{"intermediate_size": 1792, "norm_place": "pre", "norm_eps": 1e-06, "positions": "learned", "qk_norm": true, "bias": "none", "tie_word_embeddings": false, "init_std_down": 0.0434, "optimizer": "muon_variant", "lr_mult_up": 1.12, "z_loss": 0.0001}
MLP neurons of a small language model. Each row is named by its layer, matrix (gate and up: input weights) and neuron, and shows model dimensions 336-463. Each number is 128 + 32 x the weight over its row's rms, rounded and kept within 0 to 255. Numbers have three digits each. A neuron's up and down rows have the sign that makes its largest values positive.
After each neuron's rows, "fires on" lists the tokens most often at its 100 highest values on Wikipedia text that the model never trained on. A number after a token or word is its count.

L5.gate462:142104145104136080101086153155127106137111085104102149161117195140230090177190140135149155162171166120137097128141166168160074162044149107104172137179179119172181114123140107179169139159089128148185128081122109140153093138153103120204125102100075097123124094044135073103131096142137091130132141135137083181162155099125178105097171171110155129113104130091082099124105114072126150098108
L5.up462:078135234063107152104103140117100135096138077164158138106108195103132171157118088156144125135136103156086140206131142104127137105107096124160122081111173123157173195109175142127192134140137158037134111141118153173098093122190101116169055116141148092118149191142132194153133192110174135135141126130146165120059176105145136114066143158182160161110113171134139064133165132142137179169152
fires on: " and" 29, "," 15, " of" 7, "\n" 7, " &" 6, "-" 4

L5.gate1553:125082158141085110140108111114094126094182178133123105169150090112132152144151140154096109122117173115122088102102172105151120147053085153166160146121149125101089162181134095140090181120097083104088145111087107142154146109121130094086141130108112152165123101132120115097150123083186076164191119223140157094166087138147191085094092177146138202162143171134096086111177141140129174162156
L5.up1553:055120075130141157140112145126065109087121169124148102204130163130111093129206170173170127115147150115166107142101150072124112145145128119076118136118182149102170115077168134148132161177096088162062162063106073087114156156163096179140134139155118104124067115125098155199146130157211137139144193100103090144166120165171153140123146149135106144181143128147091135098080188083085128074104
fires on: " and" 24, "\n" 22, " " 15, " In" 7, " a" 4

L5.gate1467:085138160132157171117142104129181195085134127117172141117133170185087192095117115107131142145104155175192131111146070174126157165112163152124113139130169137083195135142145077111142104072185172111092158110108109105076117127105158185119142181084114135135101144095087120173168170083116135112084143162093101137128119147125156091114127137095103145133139104148131105087140131120140135138170
L5.up1467:096108123051126125119087155085145152146169104155079100200162164112126063110053109103117097102081171156221169137155134165179143190094136135126148164074147116087166111092113093169104150137125162193157164147058117101140150122092147148105116156115131133094156121102111131138102143068070197127107148124112103158120155153133122145152105111124096134152147109176171075114086101120176130121147
fires on: ":" 32, "5" 7, " at" 6, "7" 6, " |" 6

L5.gate1403:112138095184098129117092148124105118120173107155083099169153149209184105129147161075147131125107145093115129129118136128156111130123007147109168113065144155091162176103159086108157100031087116071173080115109137137162133178142143115142093160104130104127174123105152130127180138140166172154131134099168131135097187108102165093118126160121172156112121124136102119165110090118117086150172
L5.up1403:125183125180129160055069166075099141102086118112116105134150159163132117201188096121131125151165164118111123132086155051116073154128109120117140137055126130099173105068162090127163143071140117127128100080164123108136160080145110122164092111106172137071156106132069160108086120086141105148146159121164085118073104110126141158080113142144160151119115124138143145119085159076121156074131
fires on: "," 60, " and" 25

L5.gate1541:111102183125127118113118127081079108031151061141157145152118178184157093125166133119185150178105148164097108087092148102145120103090173119101141132126102174090127160138108136092149185089108149062079119133104161158084134091130112136114040082139077142150092148119148080114147081107122138168145139141167091119127152167074121177155119096163145102097136134139145193107100094114161155125161
L5.up1541:050170145142143096102092089127120138132117093109123147123103116075167119141149117130200143096156166127176097040108085102127079206120104129142050123108143103131144148123132113137146142083132115088117111152172123148051147066108114143129073169152078143123147128088159146104178083080153120147171145155120115115097097132069126155165108151131117109128123126113133161146069075151138103133143
fires on: " a" 42, " (" 8, " an" 4, " the" 4

L5.gate157:161108136132117185131074117071107172081086138096166126163162206146084125072087145076058187139138120160117146170111105161106140104142201064128123130153129162142139102131166109127141115144183151098094146099154064137087143193129079118131124137144140141165092125079125140180172126197042077178071101136139136184124081158162113151132107140161134183090129197108113193119128165164160095130109
L5.up157:084130113083124165084137170120109155101112145130094043147145094128138116109139116106139150116090132048138100109145201154127137172152203099113142132129146136148189169171200136154140083055116120086102145133116093170135078158141072117120157149147114118117113141131078137119101139111107139134079077102163179111170124167113131124093119138080143111100133166106148161138131103120164143132144
fires on: " |" 25, "|" 17, "\n" 15, "-" 11, "," 7, "===" 6

L5.gate232:133146126155150154134112129132102115112165148201103108130092138117127121143135107120121106094106134116123146184110093163171126115155129169134151224125150086094118166072160144064204172157118201134186136121167136135144104191116150118124110085113099107057161154134127122123123129130134116120156127140145096090114164179084141102114082204204140127085098120139113146086162117100140111140175
L5.up232:151202131151100108120134124140114114138172098159068124151088127106140080118131076127122137131115171135087113129086125125141141060050122144100255109119133099099134113086132128081188151126092161115183113109157163150107147185150125131170103127164120065125170096042121150103094162118163131095149143171201134082154135181150149137102111184177127063162183123067181149152180173067138126074170
fires on: " and" 63, "," 15, " or" 5, "-" 5, " &" 4

L5.gate1351:149135128104088094132053116066152081090096076132102137123125145123110086171117157086037125099147130132106087101145180122062028105131110148117141139094117128095102064110199139156112147159096152167153119079188102094125077100124095098120148154118089089098124145131088082160121183090164114147196126094114082131131106095159163099133168170126132126086090184110183103151145147128078088150171
L5.up1351:125113134126111125167077144090134087138096147092141168185176191118125121177100115037116210121148090102126120072140140095134063146165193108088147152098140177107155108110207138184188146147126141150147085087106108151115107136146129081121114098119119064158150165160140129161149173114117131157145167141128159124119111104148157149108155197163136140119118145082179097126133137102061166140162
fires on: " to" 73, "," 8

L5.gate1623:114138127145088132112158134055161169138084063128158179152128104113117102131177101083154123132104128150159144128138156095159132076112130099134135126173117086184083174188149144146104145105152137170110120154117118099129117160131098092157111109079114207153120132104073131093085058154147190141073097133146131122140134133157151143048164142099155114105092207081171138119143145130088128173118
L5.up1623:116122121129121096138191109118153173216100118110076153112180101106141102107092151087138164161111141093132115156111164134082148130157160116059140178110128133050081156163126052122177154112166135121050135093168123096152067139125111102117126107160091165075172094165108110121117076163134162082073143146144064109065149142145126145013158114129157165134098159050165139162125109184100119147095
fires on: "|" 74, " |" 23

L5.gate1352:084107122134097158129126109103135144167136122141122136117109144105135145104105116120095170159146148121154138135119122099123143134136138123142090127162117105102099124142097138106123181107159156136156095073159085078102077101147154138116165075167115177162133167148178094151102110160137053154130146165143156116169130157149136187117083086077152149094130200157184142164085127091118118172172
L5.up1352:169119068148119170130097141121169151125123163179129180138140064093113135118055129118141125107127131131110157052103161138095134149165109188108182193102119130113135130104127128228097127126143160163061062112102104142144110119187165081134136166186094144099159108078148151164151133153175072142158075107131121100125132123187152133105183189152131153148140208121160110181095050123128115182112
fires on: "," 22, "-" 13, ":" 11, " is" 10, " (" 7, " |" 6